{"num_hidden_layers": 14, "hidden_size": 256, "num_attention_heads": 2, "num_key_value_heads": 2, "head_dim": 128, "intermediate_size": 1024, "vocab_size": 2048, "hidden_act": "gelu", "norm": "layernorm", "norm_place": "pre", "norm_eps": 1e-05, "positions": "rope", "rope_theta": 10000.0, "rope_fraction": 0.25, "qk_norm": false, "attn_scale": 0.0884, "bias": "all", "tie_word_embeddings": true, "parallel_block": true, "init": "uniform", "init_std_qkv": 0.0295, "init_std_o": 0.00558, "init_std_up": 0.0295, "init_std_down": 0.00279, "optimizer": "muon_variant", "learning_rate": 0.00564, "beta1": 0.93, "weight_decay": 0.027, "lr_head": 0.00388, "max_grad_norm": 0.5, "warmup_steps": 200, "schedule": "cos", "final_lr_fraction": 0.03, "batch_tokens": 16384, "max_seq_len": 768, "doc_mask": true, "train_tokens": 182800000, "max_steps": 11158, "dataset": "wikipedia_en"}
MLP neurons of a small language model. Each row is named by its layer, matrix (down: output weights) and neuron, and shows model dimensions 0-255. Each number is 500 + 50 x the weight over its row's rms, rounded and kept within 0 to 999. Numbers have three digits each.
After each neuron's rows, "fires before" lists the tokens most often just after its 100 highest values on Wikipedia text that the model never trained on.

L8.down732:496515529515482427499432556580484487550444508526543461488535488555582540467483588499501500546488547483560538524528555493578387437462381428599511554490452541507537509525484503495401532501514576488504524528501461492539590481469521563515535573539539556413416545585523458529543460491502463547529562465510517519515471556462448468559584522475486453564457459594606565467499571571441423463484522458485532458477499461470465580486496511533464550600512431414407513547554566437373543543520509477415491524539523493437533560530514528595489515453457557572499428463474511385504520582569524552470459434596438406499507491558435491440530457571418432445483533535484486485600577494601487408532521481484490545429468497480578454492442520496552451467436445559503505548568586528540495388408492
fires before: ".", ",", " in", " to", " at", " and"

L9.down329:444539475493401508440459539465525471507449503537506549489562435572497502517424495481652440536491532503428514467528506480492530366467507503478546554621487474501553499458457467477504497525461544443474496529463498493389929544537562520477450603536536527485496529529456483475417547528462496544510466535486490525521447512483516522394445475470489525508523592527556514555476549503545579533458524545434487445463540402485523540498482518487477483500549403457534467478478534494542481510476523517424471475517500516485429555534506536506544487501533502428475462468486525470467522489542531457463458405469499469531505486472468536521446528505473557545457468491497495510448476683448499455459512503436469536509550516518541442499555536523453469539485558583476524526494529487491486487491495
fires before: "\n", " He", " The", " "

L9.down829:523497620502468598534514424510463477480509501523530472546484475498436519537521551496616489551446397517539520523496528474526477486464510502499566462544475486501445490513480486488550524471483494496526430495460500509573927468556522604481478538535453450436474516497402501528463483486484485488443468524567471482510527515583558569489502483481438422489529498427467513501502499488472431446487471495525551457416486477533560487553392455512462502445466440508433470481530514583603521480513514499445485473551491516497557522520511450531552496498583558498535523487521541507404510461680476518431507518506440428495506548471487525505531481455547503532517442485488510472474515548410515482533481510480490609517566454443482448466424561456462539486485529524435575463506494475497505465521547
fires before: "\n", "-", "===", "The"

L3.down818:528546456505528545578420496538553452553466609488500538485420440519528397433588491455445489508451408425579492531555468477439470442494500491510456451498483448447546369510532537522550490490518545528440484526477488559505476472544415540486555444478491522509476561398421478491516425467413569530508454513528496387419525493526468495524519528524519533572479471609546449458480548579527442522529427440457436523531490410599489502500414509517546420513487517484539484561501545514503452533360482453453533492619432459595528563512540446425479504452498448374519451548494504466548564503559476585537501528517497462534511484560567472509617460431497543456473521492548580544464413500575499513403465482484569540494439476439450560471556567415581523517564569458592526512550516383507419492560507
fires before: "\n", "s", "%", "ist"

L9.down112:507551594510520524551512467443498476482491513460500462421438571492473542462414500514516527510397443568521478509515563492509540453454444450472467519505543508504559528502438539464486505497501521497473508564528509437536956497479502530440468534584439535528420479542491484435451499442512512488487469475450505496565555528504543498491532538425446464519509565541435552514484483488476416573566507530474494519508482497458451427419470498455552499510390502479491512573518540540524473441520548488484502436531479511411460636533502452570548534529555540487512524540487475494463522524474508514514586482485474472501545503515501450486461513471597578468467551517461527521445514544419457442507549559427447566496507515522493460515478517519480466459432513423540462500459494507546488439528436
fires before: "\n", " It", " The", " He"

L4.down309:453453526465519633513533503493456464523478503513531524429553506557481464552408484505557497436574560554504532511534560475509470451407500464464634525493529379545519529518527427483485492488465583459442484485485412459522711581532522579594563541527489509462513433453504465482565522561445525574489478478495448431465519510556468506534535426552469453561367451593508481557485559511406519507531626438450540504469515433503422525531520537403486502533513514436515482507507535548552458449507530552509504497479406593544540544461493506542451592449469443464467429509517490424512520539485547602476557494560491402567533487434474500502485563456555493512432478555413575579510523477476480485519445519458564498492509494559438486458570462438492530502501426546478541478515532527496386394404402
fires before: "\n"

L9.down214:517547487544485500449493460431525504493567475483529486467500538507521405509560478540503580471428421434472473553548568495439514418463436481572432596531395489541533523502488523538514522558509535563445424542550487486496546524544530608446442544529562576543553519434518494514575482444482471525516472488458552480550530503463519359505519527499470533528590488429539492482585535530460525422472548553674512370514472459521551575509489438464584500444508513458489461574479568461534431526550478589505531492508485352456401516469562490536421460476508432518528548548510466448551533466558516457472537404472445447495519446545496421473495411507520503454520454534479433525390432640528498521460511491435496558555443570592515611471571508539518398539489500557579520537520404465477546554481527
fires before: "s", "le"

L4.down463:483569563493558449461503510506513508529497588521505522460509499518429535586436487498454410518581466472442531483512444387593495488456551436512457541436502544497513603427425500456461533434624404426511543588488508539499537534495444549435461498509437465518512540558661465573470532503563502493524358387505490505560472441546500544560564465469574388522471553530489511494584498565456535475518516387521444523557524481490447514479523553440466529452567414373481529487447500549471498483567458491543501493495533512415455333506422515446505442515453495514482449576422498505544474533524559510502523534481484536551598466551534526554465445539438499479494483478419490530484460487496504483413557482442522569487588553467584444402550459495493524458522508512561393506510575447592552532515488
fires before: "a", "s", "ter", "er", "it", "ple"

L4.down949:515514591474473638512533422480492375538445556535535437541512505501520416503431544524633529467461537535463473418543522456524505451451459471460579494544556463469572458538545571462541510507492465486461523462534443519473750506518606609478522529561495521456476564513497484537448562470510494488499514477539538427489510489602510534501477512511500427489565525484453498508496517535468529494492427513507523532500384451498482502519455578512469537468463555500480499497505492557499475487469525461488484552578470482533485589552565405525482457493523551493500461371502597481489428475735433484521515538495494414485522552399477473525490441505549488473550614462511500533389561656407513457529505513490474523536491446541501518509466524434484529469440477475536562496524497521549529531432539
fires before: "\n", "-"

L9.down723:509571528498475538478502558549493510459501479503535516512552597541536470464447452500581525530534447497565470504456541453505482479475496498477532516499490462452499498515474486448503484482519505468455484446515451487542999497476545503504424491533482512412497482452488484440518490456442527546488443498495439489552512544551526501530454507503483481483541476519500492505529507554499528535490513531481526494447507512543527538515412531469442535487433517488505439579477520495536504496523517465502500503514516508491502578486504513468524534505532478463471531499515520475514552504580414443513572497546493498528513420460448506496459527526498466518529500498547500499478533654440475473549436536434495549525530491526500494498504539528386507531471504541552460494446508515510505578461537
fires before: "\n"

L7.down316:575493498437512401481467507520554391452436489602541435510463512480576547550518562488421465494467577458470380422487498512514506462414542511495444450439523518480439574468561523444403518524501561502429542470397575441491450614552493552424464522522506470357537516470532528495530467586459532554457498539449471562422411500633501505516511530466493528523503571556444459460500487587470462514548541506568497513514471519536473494516500458514468496456487450491502370435505517575458496561479445470431475564408477535552467487535529488439416540558516474511448497561502533508542516489573477584486500567544500549485401561499520525482463561467439491435543480506469591532589454621503519587477468440488483471455465453603564538501486520376458544575433449490474561494448523550535626421545553
fires before: "s", "ification", "est", "ter"

L9.down468:475549463607482513488464523488578519498458425511531449450577523555512515507475457457534449461557454465483489450464390514503542501464554572539581481537545489540539547455646476533501566475477504499543533481538457499366504455486519509478506481577501475518519476534523466509502508427538530578505571503454547491507421492482578435477546537467525459550452509590455443530441533454467399488479458530381536502408558533412450495497545514375580483595462461524502477586470545469489464516607514588486511524587472381576493438498525459503442517534497518516521444525441486438489542452626525448587615507453518417493471424414525493492455451467506505463481528409596495502460413481455435457552452528567509460619461521490494472563421496491472548558407477520388514435430447412576460491546443
fires before: "ent", "s", " in", "e", "ing", "ence"

L5.down249:528526552455471668538496417498510374523474541510499534484476517497462432588467424476578470524512454493496506501450474529539516456466472432516635487473493499451577476471486482451462499481530465441467436420418440492412797477489555581506468478558497483457568471501459486471522598468491432497478465489595473408517513514617513548505505471489449477427504504412479507530446543479444540555501510515529523482481477391539503490532457539518462581457466569535512605498504476575493531446534504551492436497509500547495490616460451396583458518425460503419590484410506494513522460475647516521447515551535503411503514520415508480529544482506436438508503540511442493535431532589503443508528513519466591518493591504407510520459443513516469520507480502483500526542490496484489467540523469
fires before: "\n", "==", "-", "In"

L3.down300:511473580509411510469509556594505424444478510471447461484562511485531574520439470505453521451529526473506448464446523528526596576551474453386616500605494393456518515565498565503495563467491548518442475566649512587440512524538548521499576521489491473465591575510486490447495559486463448560462507513499446464453553484476497455538543586482468504527558504448513483575479467466476575519489584527550576639448443442534505604510437556563464508440472523537487494494516520564489502482426459474502569458516530505585395578549485491492525493448419434558481521494484629606401440594543470455555568481453452559459504415470519490386493506568579411476506580487495418515455538600419438516538552528452498473438518511487469503505529543459485528469489441509492502414518533455437523555543585
fires before: "\n"

L3.down324:477539584481472508504501646460478492466464494531539549578469442404536511479579456521471441483441472468536530475510543513565498436432415445494487488495521454582453510453539434458514459506544513526522584485494517565529414442517434582466546535493381564438599482549484543531500450476514388480584518556502561604427450425430463395496560539470545463449578562481507457469455491569557558618489523505454526501440541431525587424491444570529517428501512546576513611562412550504502512478456430436574477534502450438515530492484580515464532439529507519516525411572516453534573399453543550414500604515518501483546573446551507467472493485516567460546561518507544412475517442469435480502433439482483434457567488569503462464412460534478553519376540525550490544488559485521489470507416558
fires before: ",", "\n", "ur", "y", " (", "ure"

L10.down909:470502545495472470481543508493602460485412455463548527502454490474428505452457491487446412446420515483409552469508510549479412411515538517558489441494426489453490506483541515497572545482540543541517545448493410477551424446480450477416469447554466405530521519553467498436547538410502520478474502493438549579521505489519520524479554495462562596505561532626448559540508528570521473586569543506455520527485502475487441434461529422408602457525519497435454538557465534538406467573427383479444447500407431533483542439425631475495434458448594554469527419535361487516531459422514422535457528498381585497503539582491468513456526497539450509508535526522470508489491451504493532597473576477552529514546442564556464533491495439567582535536485471491432394628494517552491545493439430
fires before: "n", " |", "y", "th", "ion", "ney"

L7.down210:441605477475462524640568451496528488508441469504544526422547502446496461572484489487487507432542428490433504458468495468496501454538532591345549534462570460500496555528447520508503561555471513512438554408476548520514498500587455463553486459553543527586420448510403489516457458567553487532630484455553605565491517553498530466438415507453446548495415509467596360511548536438406448404476494504465481548471585504513521494435409556531456483506463512570525551516542537491530520532475530465511478581510465572517493380468465598526462487521493606544541494467540457544588451530515556400500504522491491543466420529508510511541445516484530486442426518487441574470511495466430511410602483451560471544593496548618439538449475539506423523465510477530432491437492444557517463496600518
fires before: "s", "at", "ft", "k", "t"

L3.down45:448504508465519509533469575434525545513505581440494398512480478515431376459412493474483508429460539565522478537513518471503554396602466554488486537516540488405496525531496432466393552496467575461478545518530519559521478337591430553454581488394548431516535463501450522429461488516524497518466552574566530490473443429490461574512482488518479498459561503482467565479515396483523537478505488413400513475547465557434378413495399448479511479491535567483465511476606539512459476542498471549452472453468463485454465388469428413521595509591502515500607523486417449480560470461547579437486522500472537507550483487513541535487479471484516574475482668547507507530507510569391519534479435520526536439445429407569479501438453527544614502510497533465530485502483584510531508414536503
fires before: ",", "\n", "–", ".", "–1", " and"

L5.down113:528585485485501506493523486508470416528494524579470486491466533504586406575515569509615575463522499512517485471494454456523532403470436485465464514524476520470484523449509592473595445498421513534398420395475390471494689499527556543415497484519557479524520536453466523465480601395469505493561490543506572475492496547485532545515551505437505511462548477479518426490502455486375458476456470521612502473448445535541408614520443566577452472460415471467451475546464521574445433484520587501475427532548448491572446575578497404501558404459471545555537514479439460583477467512574423444527534536518419386493506567519547555471484478528513418481545502486547486537481511620436493529543527560560494508450473460586539497410553553478414509512473520493504470512400545497501515517495449
fires before: "\n", " It"

L4.down552:440549540419548601505458462414592483527493539457601495469445482439501481562479528473427463510623501484574516483503503530474518439541474456483504500414461479437509453515504493475483458472581453482496481463542451500392656496541477486591546469551575458364480547517465483472526463412502543466447481481584546464591484449666400485481542456539515379600453364518497494519519499510536601516509499513576400506513509480549580388475366563492550548518493513461513458525480468550517541472423542483486504441512541501417497514414465493509578507454548468475509512509515559523504515475586476544448499424510576423473538542464522508469513488619503545549541601575447436458455532559547466522515474486514593522420527450465470487561514460484572518449489494573488534442480496494481539548469542
fires before: "\n", " The", "The", "-", " It", " He"

L4.down863:477482471473512573499482555441457508427562506470586462464560389519537540466532506421514548549520547473525487583461516529418534486465443463553455424468473453440526472537540412514496540471505530396459533561615617627390577451551530587568524515500560417474470457609513562537490525445461561452489473563536484580450463464502472523525522557508581473565423440479547514500482485465480548487599578506486462513479476401487467490578436535530508539402456514466484527552560412503484528486452498427415543407381511518510470418505454492544614530559564482410507482435510467536601560480611501523541503430517487475407495490512506437416516569602554468510469487455469436425498459541455469475537483518451516536481548490390503450476539466444526528514500404579420464461443481485480496510509474
fires before: "\n"

L7.down375:510513502488552476442433469458516508591522525451408494511562475542549475492512499479550400495514502541451538522435388476508532379555481406377522505527557509609459394464488521512432617474543559495530423537504560467475618494485585464455538504531575562512474587442598480524531453471407514463426572554506495507551443516422552557446455456512503576407553524434491550544510524572475505474432501470593425485516564480428516515605420450391541494500557458447564432561463509500551465485466530548548552515504493529514514509474536533573450480481540457530495436486528482453539584465523531523523502506546617439438510571509474433450532445511512488394499478492545475509521535439495486564565493402524486462554527553538535471600406517571562516490469562439560561538518423460511495429480619
fires before: "ed", "s"

L10.down433:498594454372527508513491457528441502459528464466487496512393444465546463442489458557429542516464460462430474534485505512456522526534518542449489502561505576474481549553590413426574497559421564545490466535574565549582513495538447515441526532452521490521538545550504687465463474422529387516435451539500510513538443485534530462492503440539480584556468542435445508545428517522406441416528502547482593447477507516503546512546502512566540477336483370522564469438529535572536531520577517431470469473505471499571574415466509485431415493504465517402555501491476518546447468541493436507469504491537490557549453453467511560573572536456486491419468566506446599484540581512582420453552540506538543511475403493509471397511564611477411558518524515462503533480464573513516473528439474
fires before: "s", "se", "p", "d", "t"

L4.down534:554546558428456636527540391443523401590468543543600502509479539475518529506481477492553517506463427556460529437533484503555466473507432444454609559514478540414539453533450571482505473477457490432501525469534460504495784504533548587497523531578472500445561476516470448565478554472497491516510466446606503442466465516614513537501467482462507439526537518456439516596541552504489576491533536515528578504510458419469537498532429575515520504489475501493422522528485494551469501472468480509513465540531503558536487615526543464535456440532539548507545481412525548513531457468695430476470479512510545425514568520439525515454511440549459448474583580508460476544384520595396451522519516550468503503504491464524505558461499493463475490529397499499545504500496573512549446564462487
fires before: "\n", "-"

L3.down190:490443575471484497530488486499475439539515483533521477468537521499445510564410506552562504490575479483546429422347499433442492392452513465488422504519537472451503548531468532559538572464508450474420454505510498477568606432488411582437548469515426412550426574527460566527459588522524499459528448476616520505470487536421463530530536529427560507458483493440547538510505415495469526503525516426417481411477505562441481483548409407555543466520478485543578637529591553450536463553527475431518453539593501524529537521452465409523519411579630527491530485561499551512513539541491459422472436513516578540535539540497445503594459422509457511440504554510441430527513430514516557551470552566565467509509509494512452542540489494497581556470497505610522403508514641484478417562453504
fires before: "\n", ",", "."

L9.down605:510527525524473625485517528453412425517476472463480461487489530508456467494526507494534445467517452490476487455477505510482532444560491485450463526476526440553458475519454522405500535490456571447478440408511483437477932468499489537517475480544533561492519479481496415522590578526443460503523539513494542486521553537580473511506524503474464473464606469480445479508550455525496525472564496490547481454485408472510468513499498471487493463423449472457455518463519506517453514441469506527534466431503522548551504585555445417477543513491451534557476563464538500475448534508600447488562471484458538402457562542425482474415500491518496446555554513473483474550492498491451447494494494493464497522469595457542520524471507469539305433501509540529472466468489503446515489498452581
fires before: "\n", " He", " The", " F", "\"", " In"

L3.down754:486470479462423561543476464519570380519469445465583474537584498550488420511562557512528548494526543495483522531460546447536567452467470549471597565507517541510538479528536550500526530466512408458485465434579597530548670512567509535575475562492397321544469586564466550609520552450520477467461558582455523497564499557513461531462462476450492476521520496484548431500486424476574492535550531482562400533460396525542462500490432481478438543532451502399504504566590516511491491483498558453505471413524511444494516594550479515578561486551505484465527503408578493512505500414655495559530447455518460476461502491504446411485536493590542533466544530546425472473526542612427462505538473450460534527475534466421394397449470497525442541494539494561499499489456525497489482565438482
fires before: "\n"

L10.down336:464443519428534554490516560536474518641525438465443526579469533528581514558528433449498512475439498518446498449472453459424398415472469566535407458462484443543512534486542548472528610457548612408521562521505514469398468460537535513427405539490465571424454492528635547510507456523480507515497523468467486442456470464548463477453482549430467481526476449484561484495562478628539534520490438506543539433468488455547473431500509449461539530488549477569402499475476497511544438584542442469556437527528530541612421488556485519554331490512504505423543555549511525506450518605568485485484546497449551563469571426499479514475474501506556516514548449451485490588485521546481502475504488402557617575477481529580497450470537514546418406493401497509554567568571480493384517537549500
fires before: "ed", "s", "ing", "es", "o", "e"

L9.down866:541552544432417524469515494500459443426456517515510460571473515484498428511472511453604424539518478495537461497428566482540543510476455513452474484502475527475508548495433558440533440491493543457489490462503485447558928460550547576459490471459460514478541426485496458482529509417491484487505461486491492452529471568521520509590484497456453503468553454537460519531507519480436531527512499487554611451452481510539548535555381551466435496526477528553464464578495544548514495472547500506518428476536497553493441602544508453544564459433499502500553459477511582548563537423561421459502465478511528410528546532480517496526539528465521521497514437476487459530461539511444453471526439504485505595499519532535523489422432520497429495512450549520563467400486483546505552511397513
fires before: "\n", " It", " The", " He", " A"

L3.down435:496482448477478496517486569517368501556483547546446595489480438586460463477433540465453617510524529561543399580566499524482405563411485539564438442556571491651526440608576469491479552496494532446463530623480476551434411614494577587518566483535520557514532497568495598472484436502545456521511457518524540529507537432595444548493441507538417495580525652434528513518491584593475490585546479513465495559471428473486438518456490418506532468473473484497496502544530459519417519548469582420528430534487528479454509541459511430491434495459485552549431459532480452512503541592537507520454405523554466537533534509536533372498501481468554532454512495457457472561487502456464455489461545518432534475491470439495541462426520528477529504535524439574375499468533417461497500460518458
fires before: " ", "\n", "ing", "up", "s"

L7.down664:558524473554567480533421585413556481511494476552497568504540386479518427520462453507488508515499388370553417420504492468469481416448436475422504531495371587478489606389422575473424521472484481460490541509583493535590583431553441572437479472553447555493476448519417527526530493576452449525572483519504528470593515526454433499562512461515518484506508460438477530524532441500584479482520365441499548515594509492419529473431505487447493508610387473522557481500456537541415454445529538433484554536611566500504493493564454523546480541534455580462393376502550524539536430514535580488469574497513511538470519456445549585529517479473454551456513493524507522501509505485527572452509507517456477527568515520503537551540485481425443514548569504506465575475431448479419416468537547
fires before: "s", "ment", "ter", "ci", "tt", " |"

L9.down637:541507525541542556490490505475542478446536501535468489536483483456493437510528462468446467447498505444466515535533395522458532492551617519466489515430444495489550460506506507444560555567563494486511435497509513575500458469474497604499539552465492622604486450570584514445454599528458395496471432479458510650515502495463529569426452534501506476466482476438492447538470483584425496570500564517497481542551536549494492413463468477452596598409468517515455451536466598592455536551515462490519490486503499485471430331511496569461516470480499482463487470453559515535452617457489489492519612500482567550588519538428511424461546542503449544528569504538420551531531486511395495557567440600481448389463385566608482515588572549449478476479449432526429483464554546500507486395488456
fires before: "al", "y", "ment", "ies", "ure"

L9.down970:503519488492476613506453457416558474484477516462496457535510481577550530587410485530569475478506453482518528506492462502504399479480514489512511486488476462520476504526547475470506455467435501500447496557389495547457806479495480494455481468439456503526578433417440437505415506464407517479432515469563481482517440519545547575476458481537541555470469499528570485448598495514489551486567507511493357522456441459522459482409517517510542538506361494492462481564504533521555510582430543503474542518550467532555484511466440454454539475451510492424513516479516553553486535549571450489461550515526548345545458579417441466516555443510523540442486528597453511543508499617474448425437593533422394534461491499487567487494557507518551521463489524454492558566545538529433485497490425
fires before: "\n", "After"

L7.down702:491507494446523547519488563440599502499556460422521509433495453578556407491542427456484518586587514500528496424539515571540553446541480513396492572486490491471492481431550419459519415560454434481521518472548503480517460534531444550557521565503518406506475549519445579600426596534564504501528442506516506395472486497502572425443431542497605445472472550571499453467538477483535565474570517365499560504530467506512533470523443539453437590547424458371515452533439472522422356527456422486497611470484486492451447492504455480500496452490502421481499452474492485383477546564456434524559508443600556473440579466475397600581528439462514472489518503450549465596587531396511473470531527492499533498560557539462452500463459523519525558494470547486499486501521514431539544516378495
fires before: "s", "er", "se", "d", "n"

L3.down9:486448579523482423537517590572567570495449433491458496566457514424470561414476460505541552546490524512512524389524509506517478478497665493548459391460514463564445501546568472377584477533433490622527554471517554467506353485570524462528487449495531539492454540544468464485396396433549461470452545577504437512473530407484493448550444445508546502543607547467477517458459454557506550605497519537447461471403497520474573409398542447542493533486516479520502429478469536391539518566547528464522551459568549450542565431612533563496438562454453583485450467555489488445524496498480594482452529512531536491551482527491499497440454531408494505521530484547504381494432510549527544482513523511503490491559480474465470494517499565489527499484562477566367553420500469516453546492527580
fires before: ",", "\n", " C", " ("

L7.down627:529546393467536484522546523495421548560462500450515499490449423535554564522485453504562553546353453516543551492567442526535482416512496499482582568434529570481439584494456481501480475442483559455452585520463561549550530537544594496507429525490535479586509497476538514531493473501525483530473426524565498365614519492428473576471484431594509511468535554420459400473516607422518500415497512452586474505482460486425533508439452542496551467499516459474555513567478483493518544518453480517459520500518414487552560432508488451373602441418447575481509499488600600493491497548551601547457483468547583481522626460464483527479624494482456472496548409506477482538612528475540504433497527539498545573491500481467517487513488562494461420518469519427530516560549475353532560543573467
fires before: "s", "ic", "er", "re", "th"

L7.down829:504561510440514517469495498439461406455488560544569533528532438574474407411509490504428535559495556427454512538475527477466487434451462412415465576569479545522510465571469480533451500461567514528448387417559548485500510448615482482575540565596555398551516497467468462453520405543540417465499591484516478494456526488527504414484452408478502530419554554534548518449539515561468558556571462355478384520496479634493566457520489483501611545464546506419479381490524460492537519526491573513480472522399625522453526562549488428515476485509519525440533500528529416492546512427550538489494453566541507554548376576529510476542456480479535551566474548576472496554448505491529459541542419520417467499509444514489472545499516464586554525591432499533517508469446501536515457446439464
fires before: ",", " the", " "

L5.down780:487429514409507512478494481518525543531595575574569472471499456500493498400433622552544503552509509481528543551499494474474517411549464475515520544571524512491535584556464469535430554556561519497467537453485512479502496487524431560482543608563497480484402520576481485548491421549486519495507470415586477520495487502506441490497456565554527455432499523518444527487536452463412506436505533480596531412519474508518524524523458538574592495538491503492471616553600519586537418509499496489515485506431504467508497443595519471548506516537528476427497511558499548431503542581459476488528440409430533451405353579477517447500522555578510465458477493536494366455521507490456477444483573552493555482374317509494433518522504568545531431482472436555566383459415519548561476428617490
fires before: ".", ",", "\n", " and", " in"

L5.down698:519573564439444740551412495422467519499555484483548590455505457521424457519409444553523560518498545519527465494502504576499442366534487493561478440475488475503570491465560474449422494501569429504549467424557462537490675438445575535460461516499485470490408525465485471559462555475527475555467432485504480487543458477557482508550553447469540525454485483506501513456501453455463485489552518530534424461530430374530554494515469478464485512526526517447523498519549448570537488466482534477458464469483450561473532466480499393456426526496656498407569530480504535543575542484544424500540469502504487487440542505448574446590527472512446533499513533639524500501519566517423469450480482448443482550464532413382453555492460519463501531530394529514486514425471442548579448445540441
fires before: "\n", "The", "-", "===", "In", "A"

L10.down900:523524575500486471553542412514533532518525443476507509583561502420560579539555575505460527416470451500525507505430489531414483556498511515501524423515553501519525593480590481574583478533528474508482430466525541536540463418564523466448514538476540507508458450483604517423539485400602498398491526541471535538427455509452409498528554466499526501442508506572475498442454416532464450508414482507526518440418596436504397517515524547532605488461508469445635482465526510499614528548514459414400657537602569481528443406517527483508550563546486556461521478504368544562487464491506529404535415478497479518436534537461461508508506557538471476503478577519475593511478539493424507538566506482503553398485444499431474445626633464475454525539507498542443534488540491448521534476521504
fires before: "al", "d", "im", "y", "ies", "ist"

L9.down784:557499487483525456501484453497563605496518555488465459473454500465424487556433514474433489524571588510543483478446453552370483544573459512640542410489607471495538507535602425474472432476474564531422509393564470445431509547552410438492560517464449436533486513554497425432512514394543486547486477494478368502510525566553523594535451524538619569520528522571549548477471548518438537545479433515422504452522496478485516557499470548418409486544593442515521487559553515565484508574486508444482507423544501431561520426591484388548462511513497555488468449466435472412403440530570487504519418490554565459494511560523445458483536498489561510521517552514529496460510562482392462526525467487612581411527496434548512388527491537550430484544457511493539560557522495462464462499508535
fires before: "ing", "im", "ed", "ent", "un", "al"

L8.down887:467497493541410583528527541537437546548616482536572540477482472493573472479462429519516460433463596443482416515458505620529472539437459449459552520455489570538576533521496536491538464525386535453439536561629490465458442538494485554538457542525465424446464547413575471507648515448445462459522483475580488471500484447404513499518553505399516386499505496428522487569368434540621498592481513550388498506439477493549498488536519502546570428430539564516518559419456472510482554607606504464538447502520488486540540541565470521512519481504544494456447508547528463511396511412516539432510470532463605498521535488442497534542510487485446473523493584541444474480558497497487537536473505480520507411564472563471483495501552414509520528483453424450478513555501617436503431533596429
fires before: "y", "ent", "ing", ")", "ition", "s"

L7.down359:504526530469444494480486479460443442533455453548549554528492474539503493432444540551595509439510448512543499443507499493510522418482485528521493549586494522515554501385440544425492482466486502439538460419454461518484873454515563542513451503521476499420487507495490405466501468413468500485501502478489526455470458532569586450521552486446504506498499488508476486496532453510444487532502501514513504475502497452492549482512458574458492504473480519489482441481490456582492453501467520460456475477534470560493463766518498399453464414511501489444503503457503559459522520428678413503530495459502480409496498511454512488457544485572467490487469530492524527517451542662433481497535410521474524493446507453454471481492495530494417486502521479487492484488443520485526507459457541
fires before: "\n", "-"

L10.down487:411430475425618453481465430454489549487471429483619488525531493482470547529516553492531524500561535488433476524604498418562437526499534406460556582525473523519561455495513492479511547553495559490533492478538531432506575497454468531459542514522462541505473467454452481447458408515513477491520470496513494447577526524532444493525572514490541512612510461483434473510504548552540472524546462459497540525434429520528438365539422424487512516545524508443381420522488416489503481505420516609592536488404529408561422494449522558523568522400487501527448395561506440400449474449580475491515460477550538472490648510515483506461407494514472579461471501641414543439491544455525572544456545405487583558481416463506445502601542465515602480561548494485486516510526512529558481574472564
fires before: " |", ".", "Note"

L9.down419:555474478484476486468507573494473426496520496505444451429517546530497501477480474497491509426439522552466548528490461496508559417396473458495494510562456433509586567494525542471570544487459474401458417535450389511461776511510494515516531463480509473458443501532503458506526543524456512594493510521547441489513479564578478481509577532509537495568514505451564441450467398501451499396489477463496409547455405395455472563533376536497566544494504574543519419536526466513427506485449553511452490483492565485451458527453487501473535425515546482480500471530556489526471490514627493419505387455544534381457502511410544448461527408546533420458495578510463501502505534610470514563509630468464487481449430437498522441484468505470477441433448480584446477460530578444496572540523477
fires before: "\n", " "

L4.down335:468439555465514530480582451449565426485505525449542511514478546537469514544437535559568533520534500506407508466430521498459560368478512491422436495492489619476540468459515522463542420457470503464478464473471412469492788491513570538464550549520440511496475530458472560518652585521475468526562471459533457501514423452548496510477553503494509489444487617488443473489517468456401510471487438499574431476508420403592519537480518579551560469536487549445415560568463471529472454432530503548529471477530458475451550615537497503491516467557530474489536431362477520647535532503606459466467528491480549501460475475525484505517436444507513493519566527563497472564498518506449475408535541463452516512531545479548512450423485564491484518486425506518517416495446527514519508602509458
fires before: "\n"

L7.down663:470482529515516450465463564567494462432453494482478538508507392443548582419545541470518474364529498546498562437589460445542552427445544490417483553554509540373504561518517580460483542482514493542444532400510502478517489470569615614422525391512469473450443461540406417479549470514462395431517528494435460467515555496520545493534528520512471484546467469493476536458429577403490473384559480524497474549500458541500488455464544409445545469623466506457466553501463478451396487506468508573490519420539466472518563512535536524492571512558504559512529491406534413543497516497534468456503497484590503504493416510595437450588501400511468514466467556542488546446552558580508484609543635520528510562459462557535492514568435440511529559414538536472503416515453570516488505448566469
fires before: " |", "\n", ","